Weights of a small transformer language model.
Architecture: LayerNorm before each block, biases, tied embeddings, normalized queries and keys, attention and MLP in parallel.
MLP neurons of a small language model. Each row is named by its layer, matrix (up: input weights; down: output weights) and neuron, and shows model dimensions 32-159. Each number is 128 + 32 x the weight over its row's rms, rounded and kept within 0 to 255.
Before each neuron's rows, "raises" lists the tokens whose logits its output raises most directly, leaving later layers aside.

raises: "their ", "them ", "her ", "the ", "this"
L9.up494 [124 114 125  97 138 172 140 166 129 176  89 158 146  80 130 126 162  96 142  82 153 130 189 130 121 146 131 152 133  85 157  38 149 147 153 115 158  90 152 135 148  96 130 139  99 116 150  82 136 105 126 116 113 150  94 146 128 133 114 113 149  56 127 155 154 115 112  61 129 124  86 163 131 141 124 187 146  81 105 159 182  29  87  61  34 154 134 158 117 139 146  90 138  98 155 206 145 145 137 177 160 148  63 119  79 121  66  98 126 124 125  87 101 207 161  96 123 141 178  99 146 121 146 105  34 126 102 122]
L9.down494 [164 193  89 117 142 158 102 113  66 138 128  94 115 111 165 124 138 110 148  75 161 138 169  94  86 160  95 157  71 124 128  83  72 164 111 134 205  68  90 114 157 205 159  76 123 145 141 116 135 164 149 169 168 174 150 116 139  90 108 172  96 111  77 114 141 103  93 141 151 182 125 157 137  59  99 135 118 147 115 104 154  86  81  72 132 105 103 146 154 118 176 139 115 101 103 127 133 141 123 188  75  88 137 150 154  73 109 139  93 104 111 125 182 120 145 157 118 106 169 145 139 143 100 135 157 200 144 126]

raises: "and ", "but ", "who ", "while ", "from "
L13.up546 [ 96 131  71 190 125 170 134 183 154 137 124 156 145  25  86 111 111 125 115 109  93  92  52 114  89 128 100 185 104  78  91  69 129 136 134 193 132 135  93 111  94 114 137 131 167 140 142 125  84 122 120 165  82  80 110 119 128 143 183 160  98 107  95 119  88 123 142 123 170 165  90 134 161 104 157 126 115 118 128 143 129  77 132 153 129 126  93 118 137 163 124 120 126 143  92 117 125 132 122 171 113  92 112  92  99 154 132 144 150 160 134 125 119 128 201 140 109 120 163 152 152 103 120 142  52 151 106 110]
L13.down546 [121 118 116 120 154 189  84 120 141 151 147  99 108 108 149 133 145  74 149 144 185 103  82  83 116 125 166 122 127 109 106 101  98  91 128 158 144 136 106 159  97 155 160 112 113  61 135  95 171 170 162 123 104 159  86 139 173 115 130 179 161 150 144 144 162  84 129 167 165  68 100  80  81 140 218  97 169 119 174 139 124 110 112 181 118  99 163 125 161  91 127 130 100 127 109 115 143 133  91 103 111 179 130 101  79  56 145 167  92  70 126 162 117 128 164  96 141  87  50 123 161 107 140 128  91 171 142 109]

raises: "gets ", "tells ", "begins ", "goes ", "meet "
L19.up740 [144 162 116  76 201  78 129 169 116 176 132 155 130 107 111 143 129 112 171 140  81 147  64 162 118 158 136 124 214 122 130  94 152 102 101 121 182 139 110 111 116  87 187 172 130 132 133  95  91 157 145 171 139 112 124 125 176  61 138 130 156 166 126 160 136 144 107  96 157 157  77  96 175 150  89 169 110 127 115 111 201  74  78  95 192 102 105 137 129 122 169 153 130 109 189 162 101 143 158  98 119 145  90 122 143 158 145 120 126 122 184 164  83 121 147 115  68 122 156 103 140 124  79  74  63 128  83 146]
L19.down740 [201 122 115 102 123 143 117 140 115 169 120 144 175 157 193 202 120 123 137 116 125 128 118 133 169 138 153  99 136 167 194 144 103 110 108 105 133 104  24 144 124  89 163 144  93  95 106  79 164 115 100 158  89 139 196 149 137  94 153 139 192 189 185 160 138 165 112  77 127 133  84  94 101 137 116 161 125 153 132 125 137 135  97 130 144  81  84 131 118 122 146 155 109 108 170 138 149 130 124 128 111 103  81 145 165 178 172 133 104 154  93  96  99 137 126  99  54 104  84 161 121 112  88 117  75  64  87  90]

raises: "as ", "its ", "as", "a ", "his "
L18.up419 [120 168 130 132 141  52 130 108  86 165  80 138 144 107  97 146 171 112 163 144  91 127 154 113  30 222 127 116 154 104 125 119 127 156  89 204 156 144 120 132 109 115 115 112 145 128 132 103 112 129 102 116  96  60 155 144 128 134 105 153 139 112 163 119 150 184  94 124 169 173  98 104 117 102 138 130 142 132 175  75 146 127  66 145 140 101 163 109 161 161 114 124 130 169 117 113 141 157 133 133 124 128 103  95 169 164 151  86 198  89 182 149 114 130 144  59 120 166 129 107 209 123 156 171  97 105 193 124]
L18.down419 [145  95 148 162 132 111 148 148  94 112 125 112 157 100  74  98 163 106 138  69  93 127 105  59 108 174  63 214 122 131 139  99  71 139  60 131 114 136  98 101  74 124 168 111 136 117  80 103 166 124 152  98 125 124 120 161 131 163 102 157  60 140 164 134 148 145  85  92 115 107 208 140  91 102 112 106 141 171 126  95 176 153 122  42 108 154 136 119 149  96 186 109 143 140 140 138 160 154 147 157 177 123 168 130 112 177 127 134 147 156 143  85 134 141 125 171 171 150  75 131 104 111  63 107 126 108 177 121]

raises: "become ", "create ", "give ", "make ", "continue "
L16.up742 [135 146 136 124 212 131 136 158 103 151 147 144 199  86  85 128 127 115 131 118 130 191 151 188  79 130 104 148 175 140  89 149 167 137  96 153 113 140 116 117  45 109 132 113 121 130 144 125 136 138  51 137 119 107 128 137 178 166 128 154  62 120 106 124 123 137 115  73 165 155 102 145 210 152 154 169 107 114 169 163 187 152  90  97  86 151  73 112  97  72 124  95 110 152 100 195 117  89  96 145 178 147 132  76 134 149 137 131 218  94 109 143  80 174 184  89 118 183 128 150 144 131 136 127  57 131  95 107]
L16.down742 [166 174 181 148 181 137  79 118 111 146 142 109 145 141 153 113 170 138  53 137 113 150 194 140  72  76 124 152 166 159 125 165 158 101 150 110 157 151 109 188  94 126 132 146  67 140  77 132 144 165  81  65 147 140 134 149 147  78  96 132  81 132 128 101 177 156  57 105 173 132  81 160 169 180  65 131 155 141 168 109 137 150 106 103 111 188  87 132 149 112 106 132  53 161 134 169  79  95  85 120 183 191  96  89 143 151 144 177 114 138 127 148 191 128 168  93  98  81 127 145 109  78 148  98 120 180 120 131]

raises: "is ", "was ", "has ", "does ", "contains "
L13.up156 [195 190  85 206 138 143 122 168 101 111 148 128 140  78 101 137  82 109 154 169  79 154 132 113  95 153  93 130  80 103 203  75 151 150 123 167 160 143 113  80 110 103 139 150 141 109 113 131  80  78 115 129 168 109 157 134 118 125 203 127 101 134 102  95  98 147 167 104 164 159 154 111 153 161 128 117 138 135 139  81 170  31 137  97 159 156 143 130 126 146 206 144 126 189 130 123 183 157  86  93 142 101 137  98 133 120 104 135 117 122  99 117 155 134 152 152 129  77 146 147 155 100 121 122 107 137  84  93]
L13.down156 [181 141  77 143  70 169 110 137 121 120 100 193 128 147 107 117 133 112 168 117 118 110 191 165 109 114 149  77 145 143 136  75 158 139 113 138  92 153 135 137 126  99 202 189 119 168 132 129 100 153 138  99 157 166 135 187 106  37 159 167 106 142 127  90 180 125 117 122 155 135 139 107  45 177  95 139 158 164 121 165  98 144 153  97 181 149  52 139 157 128 123 144 129 124 117 118 172  90 110  81 120 141 110  76 162 123 139  91 146 134 146 128 160  80 171  92  92 128  93 111 154 110  93 123 142 115 197 113]

raises: "which ", "whose ", "whom ", "reference ", "collabor"
L15.up257 [166 141 120 117 186  84 115 156 172 181 182 159 150 135 142 112 164 108 139 168  62 138  51  89 135 144  80 138 131  83 113 148 145 110  83 105 164 127  96 115 170 144 134  90 173  90 120  48 135  65 150 115 162 129 104 170 116 103 137 108  84 114 143 169 118 134  95 112 162 151 139 155 123 131 103 182 134 105 173 115 143 104 108 102 141 126 105 141 102 184 138 104 119 141 144 177 111 174 135 141 184  55 177 106 126 175 134 156 147 131 159 108 153 179 176 114 121 119 207  63  98 135 127 134 112 101 122 132]
L15.down257 [124 161 188 106 108 139  96  93 129 130 151 207 159 134 152 132 128 133 114 149  96 155 123  94 168  81 126 137 156 130 107 168 115  63  96 144 150  88 198 148 178 112 109  69 185 181 135 142 187  94 157 123 171 157  98 146 100 113 155 137 179  92  79 114  98  94 181 113  97 121 101 169 186  67 143 151 163 122 150 154 127 137 151  97 126 130 144  95 165 113 161 166  84 123 105 134 140 134 143 110 100 163  90 114  28 148 105  86 166 142 147 144 185 134  98  80 139 142 116 124 139  91 146 143 129 122 140 132]

raises: "in ", "ins", "ins ", "In ", "ined "
L16.up112 [134 130  93 119 163  99 114  91 165 190 101 107 141 126 134  71 182 143 119  99  91 156 160 152  76 165 133 126 160  74 160 116  90 120 165 229 113 101  69 164  85 118 113 166 135 128 181 132 113 140 156 101 132 144 114 169  98 119 145 116 149 121 174 133  55  90 206 141 127 125  89 144  74 178  98 138 128  88 130  89 142 105 104 139 153 116  98  83 136  83 141 100 100 127 118 193 143 161  83 148 123  83  82 179 111 157 150  99 117 104 114 115 153 180 138 126 137 145 118 133  81 166 173 181 116 138  89 145]
L16.down112 [160 124 139 107 166 128 163 114 203 134  20  66  69  95 155 138 130 108 146  67 186 150  91  82  66 134 138 196 157 126  83 125 131 185 114 108 179 129  90 158 105 166 135 150 177 109 142 137  65 130 112 144 142  98  87  86 104 159 146 137 177 148 131 111 157 119 140 139  94 139 123 119 148 164 168  97 158 134 166 144 205 114 121  80 149 148 134 145 194 111 136 135 133  93 162  97 114 133  92 143  96 166 141 102 143 148  86 109 174 122 111 137 100 174 147 136 122 131 128 137 102 134 140  93 110 149 101 150]

raises: "that", "that ", "how ", "few ", "edly "
L13.up551 [177 159 123 127  88 114 143 159 165 115 129 112 160 147 102 150 128 119 166 191 147 146 154 123  52 160 130 129 141 107 147  63 110 145 102 147 180 122 150  82 121 104 158 137 115  82 146 129 124  91 115 106 113 153 122  96 128  74 138 111  87 141  64 130  77 192 173 162 146 138 126 196 164 133 111 139 146  83 129 119 138 115  77 106  75 162 115 165 109 117 139  90 146  95 151 207 141 107 178 173 133  93  47 184 140 135  66  86 141 157 134  90  90 119 222  65 122 114 176  49 177 153 137  57 109 172 101  75]
L13.down551 [160 178  49 160 105 105 145 151 174 202 161 137 127 201 170 119  88 164 130  97 152 109  96 136 110 125  87 107  97 117 117 104 131 122 135 169 133 157 192  92 144 117 127 107 172 146 153 118 103 103 170 129 126 146 147  99 137 146 146  83 125 130 113 147 151 120 171 185  93 177 145 120 154 139 139 142 106  97  82  72 144 125  74 113 109  83 113 167 135 144  91  87  39 122 144  99 134  86 143 163 131 110 105 150 114 121 147  48  88 114 165 133 117  96 131 178  89  79 127  96 126 179 126 147 134 155  48 139]

raises: "==", "===", "== ", "=== ", "===="
L13.up72 [115 165 124 142 156  82 155 111 116 122 183 105 127 171  77 147 142 137 163 159 104 145 103 198 101 116  91 172  89  89 107 101  73 158 139 131 162 124 161 118 119 115 117 114 124 108 187 159 174 122 124  85 141  69 138 171 120  35 109 163 153 132 139 141  86  75 173  83 128 122  86 164 155 144 111  94 134 104 148  82  91 121 122 176 162 127 130 135  96 136 113 104 136 127 142 136 172 145 118 148 113  88 159  92 131 146 131 131 111 148 181 138  97 133 172 115 134  95 152 139 135 126  89  77  95 121 119 196]
L13.down72 [110 166  99 115 146 132 164  79 171 139 127 172 108 132 171 125 150 144 114 148 111 154 117 179 133 126 126 196  79 107 142  55 147  88 150 138  81 118 130  89 143 126 152 101 135 140 120 137 133  70 154 138  89 138 157  62  76 163 138 112 130 125 133  82 143 127 148 119 141 116 149 119  97  89 142  92 118 113 129 105 101  71  57 136 119 104 161 151 153 151 129  98  91 101 149 118 138 125 140 169 146 149 106 164  82 150 122  67 105 106 156 152  92 164 154 107 108 106 115 174  95 134 104  96 128 143 157 136]

raises: "whom ", "who ", "which ", "etc", "where "
L15.up281 [153 106 146 135 142 131 134 153 111 114 160 163 145  86 149  94  98 135 113 136 108 184  90 102 106 193  92 139 101 115 115 157 152 173 108 203  89 121 133  78 137 136 142 171 143 118 185  96 124 123 117 128 129 130 160 143 146 157 162 105 114 119 121 172 121 145 178  79 140 128 148 168 183 142 149 169 102 147  91 126 157 120 113 110 111 150  81 110 116 118 123  66  76 120 133 112 185 131 139 165 113  78 164  85  55 166  83 149 116  88 108  95 110 168 162 162 104 154 106  73 132 102 103 161  71 146  65 158]
L15.down281 [ 68 139 113 110 132 159  76 104 143 122 122 152 151 121 130 127 120  86 101 124 113  93 165  95 166 118 176 119 113 137 103 116 127  68  89 133 147  97 122 157 123 126 141  43 126 128  87 130 112 113 128 135 143 190 115 120 116 192 163 139 174 180  88  97  97  79 124 162 144 112  87 137 108 172 208  98 115 155 206  80 111 121 167  74 122 116 109 123 179 158 135 114 106 103 164 165 143 159 129 118 157 107 117 111 117 107 124 111 101 131 147 190  90  78 152 141 154 145  97 190 113 119 107  58  97 121  94 152]

raises: "of ", "Of ", "board", "deal ", "press"
L12.up427 [143  91  69 133 144  61 114 114 113 145 166 145 133 139  86 105 165 127  92 105 141  85 102 163 134 126 144 142 124 158 194  94 174 120  96 180 168 121 157  63 127 148 142 110 144 115 169  34 128  81 147 141 125  95 141 137 120 116  90 112  89 132 143  96 110 167 133 102 142 207 148 185  96 155 142 134 110 126 145 182 135  90  89  78  92 144 120 128 144 147 181  67 140 116 130 181 115 145 150 182 216 158  93 186 159 161  96 160 109 101 142 103  89 157 129 154 137 101 129 105 149 146 150 137 110 135 136  89]
L12.down427 [108 104 111 146 146 138 126 120 120 136 134 142 133 147 105  90 181 130  75 122 152 123 144 154 155 185 116 106 141 150 146 131 126 134 110 191 161 131  73 168 107 167 118 124 116  91 147  86 103 100 104 109 108 151 110 191 176 123 118 176  97 133 155  90 133 100  72 119 171 180 150 180 115 137 148 164 152 148 159 177 108 101 156 111 144 185 122 121 151 157  73 116 123 134 155 130  80  83 181 168 159 142 163 178 155 200 145 101  82  72  73  84 163 160  76  46 143  98 152 124 114  86  86 153 164 149 107 123]

raises: "the ", "their ", "its ", "a ", "this "
L16.up64 [ 95 131 119 104 168 123 110 183 127 168 128 141 140  84  96 166  80 154 191  76  78 148 157 140 131 153 125 229  67  96  89  81 128 126 130 163 104 141 150 109 136 139 119 135 170  99 182  61 150 144 108 103 144 134 118 145 133 133 106 121  82 103  90  93 114 162 126  94 127 113 150 120 136 175 101 186  92 112 164 136 183 125 153  75 106 186 139  86 109 140 180  89 111  95 101 146 125 168 125 204 162 108 120 135  84 170 176 100 137  71 114 124 129 174 168  84  96 122 184 151 103  91 131 185 144 126 101 141]
L16.down64 [204 162 140 106 103 146   5 135  94 120 122 160 124 134 144 150  97 127 103 124  72 164 120 118 108 133  87 160 101 145 104 137 100 116 173 122 117 111  95 125 136 133 141 111 193 161 121 118 129  99 122 161 133 166 100 138 124 131 132 116  71 144 102 147 122 105  91  74 148 117 103 157 183 157  85 188 153 142  82  98 140 110 126  86 127 133  95 189 136 150 167 130   0 126 114 139 128 183 105 131 165 165 162 146 126  83 176  85 146 143 150 120 151 130 159 137  95 133 145 122 154 117 113 152 179 121 121 123]

raises: "another ", "its ", "a ", "her ", "his "
L19.up269 [107 166  98 112 124 188 127 142  74 117 154  61  91  99 105 145 102 124 174 147 179 143 197 163 119 176 129 198 125  55 116  98  76 115 109 163 155 124 137 152 158 146 122 122 111 154 129  34 119 113  92 138 147 131 116 153 147 100 139 137 125  62 150 173 112 131 137 108 107 143  76 142 166 124  93 152 186 103 110 108 162  77  87  70  97 139  74 147  88 144 196 116 114 115 134 132 165 135 143 161 185 136 130 161  87 131  92 156  95 143 151  93 154 170 134  46 221 157 160 122 182 133  91 162 119 146 112  91]
L19.down269 [217  73 164 121  80 133 100 137 120 137 114 163 124 111 119 152 116 148 144 125 110 115  98 136 106 110  93 188  85 118 129  95 189 133 135 202 126 181 123 149 162 145 136 112 178 154 124  72 177 142 153 141 115  87 106 142 134 100  80 148  80 124  87 136 110  59 124 118 111 107 134  93 173 150 109 171 157 133 141 128 128  96 189 109  94 107 151 117 110  86 126 121  33 120  92  96 108 220 132 166  97 107 153 196 156 150 161 112 122 169 140 134 122 129 162 145 120 104  89 167 113 120 127 137 153 167 151 141]

raises: "was ", "includes ", "contains ", "is ", "has "
L20.up579 [119 121 156 157 144 194 112  94 125 159 100 189 133 120  82 126 146  85 218 147 150 137 165 111  72 117 160 120 173 119 132  93 129 131 179 176 118 124  99 116  99 112 137 181 113 129 117 108 120 129  91 110 140 122 123 180 100  72 149 149 129 119 122  95 173 131 159  53 132 148  89  54 118 154 108 164 151  65 161 117 139  86  93  95 154 154 124 113 157 108 142 108 139 123 118 166 215 138 145 114  82 144 137  82 115 145 104 101 138 141 117 137  58 136 188  48 131 138 177 118 138 115 155 149  92  96 175 116]
L20.down579 [107  57 106 175 162 158  13 121 134 134 108 139 133 116 115 163 194 118 149 193 123 115 143 163  91 103  88  88 169 174 180 127 148 155 129 140 167 107 128 112  75  96 108 146  77 135 106 136 106 158 105 110 164 144 129 126 143 111 140 134 128 111 133 157 145  98 137  75 123 109 131 120 112 148  94 130 185 126 119 111 107 143 106  71 132 119 123  67 123 120 120 130 255 158 136 130 141 134 108 112 109 102 107  90  79 126 191 113 109 166 111 139 106 123 186 102  81 140 153 154 146 112 120 163 105 124 180  75]

raises: "but ", "which ", "while ", "because ", "following "
L15.up623 [ 80 115 137 147 221  98 147 130 167 136 130  80 158  85  96 146 138  76 133  75 142 125  90 101 139 128 144 131 154  86 113 175 136 134 120 138 155 140 177 140 109 113 132  96 132 118 120  98 184  96 108 146  48  75 149 122 121 156 121 195 121 167 113  80 134 135 129 117 129 134 109  98 180  73 194 109 131 119 117 133 126  92  92 148 165  74 133 158 146 126  98  83 164 119 121 104  87 126 147 114 163 125 123 116 117 132 130 161 163 102  99 107  72 117 134 136 169 130 106 124  90 146 145 120  64 175  87 135]
L15.down623 [ 96  83 130 126 175  93 152 112 146 152 116 119 157  90 146 104  82 140  97 103 155  91  85  70 171  95 135 159 151 115  40 144 141 119 130 113 121 170 116 141 195 127 126 154 178  94 105 144 184 101 167 129  91 113  42 116 130 142 106 117 127 127 118 134 119 114 138 194 121  94  91 107 167  70 155 115 130 111 132 163 136 173 165 148 119  78 171 126 145 152 182 153 129  74  97 135 121  87 180 175 109 143 153 111 121  89 151 137 162 127  76 124 118 126  29 158 112 103 168 101  96 154 136  97 113 124  81 123]

raises: "=== ", "| ", "===", "|---|---|---|---|", ")==="
L2.up196 [105 155 119 120 147 138 175 136  97 146 157 116 131  38 154 108 169 122  85 113 134 130 146 152 171 110 146  74 137 123 165 126 122 167 109 185 129 148  95  54 127 127 139 150 122  90 117  87 128 123 132 226 135 116 152 104 134  78 202 142 107 194 120 145 109 168 164 118 135 117 122 163 116 106 131 121 132 145 198  94  95 111 143 138 160 102  27  68 146 101 126 162 137 153 127 111  91  66  81  92 192 147 164 171 116 136  65 142 143 135 166 117 112 113 133 111 166 159 150 135 116 217 107 102 125 126 137 166]
L2.down196 [165 143 160 115 134 123 165  73 145 144 110 176 119 142  82  85 137 129 141 133 137  92 126 107 138 137 116 147 152 123 121 108 125 120  92 131 160  64 138 142  90 111 247  59 124 101 145 132 120 159 132 148 102 106 137 150 117 121 112 139 142 117 111 116 120 121 128 135 108 152 120 139 127 172 125  66 147 111 121  51  88 101  58 126 132 102 114 167 204 118 117 142 188 120 157 151 154 168 133 136  97 117 134  78 165 154 124  82 142  82 150 156 149 138 145 117 110  95 156 119 117 117  85 119  92  97 123 120]

raises: "===", "====", "==", "=== ", "== "
L12.up284 [130 117  61 101 166  80 171 106 128 113 144 152 120 129 106 130 145 146 148 172  98 171  98 178 102 188  97 139 141 142 109  95 100 149  82 117 177 103 132 145  94 130 107 121 126 116 146 139 126 130 112 147 128  98 199  82 132  51 101 136  82 118 120 192 121  82 183 152 121 114 104 131 175 139  78 148  17 108 128 130 151  64 104  97 146 134 159 108  99 116 123 104 129  72 166 158 162 117 136 198 108  89  68 119 151 121 110 104 123 111 136 121 117 178 216 139  81 113 159  90 146 138 103 100 125 132 145 113]
L12.down284 [157 178 107 169 154 127 205 124 141 172 130 146 103 102 123 122 137 158 119 166 112 138 138 101 144 134 137 114 111 114 119  94 131  99 124  84 128 104 102 113 129 145 152  68 154 127 138 121  97 107 159 120 120 174 174  84  82 140 114 103 131 138 135 112 132 127 138 129 140 114 109 138 110 119 121 136 149 177 121 107 130 113 125 147  99 122 147 136 130 116 153  99 116 121 175 146 156 153 122 109 109 114 142 130 110 131 112 113  70 154 160 122 138  99 146 131  99  85 122  98 102 128 115 117 124 119 144 136]

raises: "and ", "while ", "as ", "to ", "but "
L15.up112 [136 144 141 184 152 125 121 147 158 114 157  94 149  99 122 154 137 105 158 138  92 170 122 153 128  89 110 177 139 130 126 107 157 154  98 193  90 103  98 105  75 112 161 124 137 194 184 126 140 132  62 146 103 141 103  99 143 112 196 136 122 134  54 121 121 139 110 108 149 187 152 147 160 154 166 197 128 104 137 110  86 125 150  98 133  94 116 100 137 160 124 110 107 134 103  73 104 157 111 151 153 147 109 149 101 125 107  79 199 165 109 130 121 146 192 105 119 110  97 113 137 119 141 117 110 153  57 180]
L15.down112 [144 160 118  74 134 215  78 106 123 119 160 155  95  87 119 160 145  88 137 163 105  55  82  69  81 110 108 129 136 119 134 126 105 120 109 138 128 107 125 111 117 129 140 111 162 147 151 129 162 108 169 131 110 158 158 142 151 133 153 123  59 159 135 123 152 120 121 148 129 135 160 133 134  99 116  95 163  84  84  95 164  67 105 151  81  93  55 152 149  57  85 101  78  93 149 131 215 108 151 107 116 136 174 127 110 113 147 159 102 114  82 159 113 151 154 180 132 111 135 113  78 157  73 153 131 109 177 116]

raises: "that", "that ", "a ", "details", "he "
L19.up683 [182 129 116 144 124 124 147 125  97 176 128  87 143 148 115 115 135 157 142 107  71 105 137 103  53 171  87 141 114 139 131 101 108  89  82 205 129  98 109 110 115  71 121 121 178 137 150 106 125 100  93 129 109 123 108 119 143 132 124 144 123 153 166 138 102 180 131 163 102 147 155 123 170 142 117 142 125 110 103 115 106  73  73 143 156 131 140 140  96 138 140  89 131 138 170 136 126  64 198 182 171  28 110 147 164 173 120 173  99 132 152 110  69 151 125  87 110 130 180  90 149  88  75 190 123 137 117  83]
L19.down683 [158 144 117 102 125  63 119 211 197 174  94 172 164 176 110 101 162 151 179 146 141 100 121 111 110 137  75 122  58 124 101 164 126 125 187 167  74 140 153  57 144 110 146 138 144  87 171 105 119 155 174 185 110 167 154 153 156 163 109 117 137 111  97 153 114 132 147 163 153 161 153  81 132 164  92 174  75 105 122  74 105 156 153  90 102  98 125 128  68 157 116 115  59 127 100  28  99 131 118 116  81  71 109 139 130 109 201 137 125 119 138 168 122 153 200 121 140 112 146 120 112  95 137 162 148 170 161 100]

raises: "their ", "any ", "its ", "an ", "his "
L16.up253 [120 188 127 116 129 185 128 175  66 108 135 127 150 121 146 132 113 113 120  71 135 185 168 111 127 168 103 191 127  67 155  18 157 163 127 131 173 147 172  97 157 128 115 146 106 119 162 116 131 115 146 111  54 152 110 124 109  64 117 127 106 117  95 140 116 132 129  78 114 155 121 138 124 127 105 182 157  86 125 155 169  16  61  62  77 115  93 151 137  95 147 109 147 111 151 188 163 127 160 198 149 122 130 137 127 117  72  96 137 137 120  67 150 184 193 134 153 145 184 107 183 162 155 118  70 136  88 106]
L16.down253 [227 162 141 140  88  94  28 125  75 130  87 145 112  97 166 102 117 129 129 109 109 102 115  72  94 137 130 168  88 103 102 132 130 120 142 186 143 168 175 164 111 175 153  95 171 184 123 117 155 124 144 108 120 103 136 110 151 124 100 108 119 155 149 178 115 124 139 139  77 109 146 151 166  78 116 163 146 134  82  91 157  86 140 120 113 108  88 183 137 135 147 116  87 115  99  80 137 167 160 163  82 133 151 197 150 135 152 108  62 143 116 105 132 114 127 117 129  92 157 145 120 146  90 145 162 206  75  84]

raises: "a ", "an ", "the ", "their ", "at "
L16.up266 [130 182  73 109 150 149 124 167  87 145 191 111 182  87 137 145 125  76 152  81  97 145 113 129  96 158  81 181  75 118  92  82 191 137 154 175 186  92 146  92 140 117 107  91  88 121 160  34 129  80 143  92 108 107 156 119 128 126 130 123 150 129  74 105 140 108 133  67 106 110 102 145 158 116 102 164 169 123 108 140 165  83 121  44 108 140 146  96 110 137 165 125 137 108 152 189 116 203 162 135 116 129  90 125 110 145  96 178 124 117 121 123 169 184 142  81 174 103 130  82 164 162 160  84  89 186 133 108]
L16.down266 [126  89 163 150 116 154   0 154 150 157  79 107 108 123 135 152 108 101  98 125 129 145  71  48  88 176 174 146 103  89 137 152 125 109  58 156 145 110 114 168 152 148 207 157 165 130 120 116 134 151 143 126 100 111 114 115 114  65  98 172 120 175 170 163 111 120 147 131 123 119 131  86 118 111 133 141 105 127 117  74 165  58 110 124 125  96  73 155 193 167 131 160 136 124  96 101 137 182 152 116 130 138 165 158  89  94 129 117 102 118  86 150  98 107 121 145 117 122 156 150  88 111 116 177 136 160 149 139]

raises: "===", "=== ", "In ", "==", "On "
L15.up558 [156 175 161 162 144  80 167 164 116  93 128 146 117 146  83 103 114 161 121 116  95  81 124 125 110 129 131 166 113  63 117  88 128 157  66 116 131 118 131  73 113 132 177 169 146  75 139 105 128  45 112 104 145 122 130  69 142  90 119 108 143 139 113  98  74 109 203 153 112 169 113 130 182 141 144 105 150 112 226  92 128 114 116 141 140 154  93 117 137 155 128  98 121 128  82 148 114 132 170 176 143  97 170 103 134 147 129  88 140 104 164 117 116 134 150  77 150 143 236 108 144 171  80 122  96 137 113  85]
L15.down558 [153 179 114  90 135  90 102  61 121 166  57 156 114 147 170 126 186 112 112 158 111 137 109 161 133 156 109 126 110 109 138 124  93 101 150 109 102 157 132 140 180 162 136  83 148 117 126 199 103 158 151 149 161 149 123 121 137 173 122  64 121 136 141 139 139 103 189 131 107 123 100 142 142 109  57 139 125  95 106 154 154 104  70 193 151  92 113 187 135  83 156 131  84  57 157 124 103 124  71  60 122 174 113 119 176 109 151 127 125 102 141 164  99 143 173 147 118  63 111 128 106 158 110 177 157  87  87 116]

raises: "===", "==", "=== ", "== ", "===="
L11.up647 [174 161 173 108 140  83 179 105  97 106 125 129 149 153  89 180 203 112 132  99 109 127 118 150 141 134  91 117 110  81 175 178  71 153 117 160 124 128 114 151 123 125 113 116 104 124 171 181 135 127  85 154  96 124 155 180 134  70 140 124  97 163  74 152 128  91 195 102 144  93 129 146 124 176 101 156 124  66 170 158 124  74  74  79 132 134 152  57 135 155 106 171 106  82 166 155 105 165  99 125 162  87 148 150 156 123 137 121 170  78 159 117 137 159 160 150 122 158 135 118 132 144 120 122 145 173 125 161]
L11.down647 [132 148 124 117 144 112 208 133 168 113 121 139  99 134 135 117 156 162 129 111 144 100  83 161 100 126 131 138 121 118 123 143 118 128 152 130  88 157  98 146 154 152 133 119 144 117 147  78 113  91 116 148 121 147 138 109 122 140 115 176 110 144 119 109 141 132 132 143 112  93 139 145 130  83 150  96 107 138 118 107 124  83  84 119 124 135 125 132 118 124 113  91 119  96 120 134 127 189 112 128  96 128 100 112 111 114 111 118  92 142 139 137  94 148 167 150 138 127 140 134  98 125  92  99 137 137 139 143]

raises: "of ", "of", "Of ", "place", "date "
L16.up121 [102 140  80 145 169 134 147 131 135 118 156 125 143  89  70 135  98 126 112  95 119 124 136 163 166  99 103 106 147  89 169  52 161 157 100 169 192  84 113 181 148 113 121 127  98 157 142  72 119 109  98  79 171 171 108 119 156 106  92 160 111 147 130  77 143 131 163 115 157 109 113 171  81 153  92 177 160 106 152 164 154  51 107 112 141 175 121 123 126 175 120 110 159 103 177 145 117 125  99 202 170 116 101 177 132 174 101 121  96  85 128 102 124 140 116 122 172 104 151 129 112 132 161 116 145 105 132 128]
L16.down121 [ 94 126 179 179 167 125 109 140  86 126 174 127 127 153 105 113 109 151 116 114 177  60 115  83 140 138 155  99  90 127 184 129 113 102 116 148 130 143  76 180 143 158 138 100 101 108 139  78 123 165 153 135 112 143 179  87 102 139  93 202  87  87 202  97 176 117 136 150 165 154  76 128  99 162 159 124 122 120 157 158  95 151 157 159  67 147 142 151  90 182 121 106 148  98 134 111 105 150  94 168 132 132 118  85 140 141 183 151 101  73 114 140 151  41  87  95 190  71 167 147 110 157 134 152 142 113 197 124]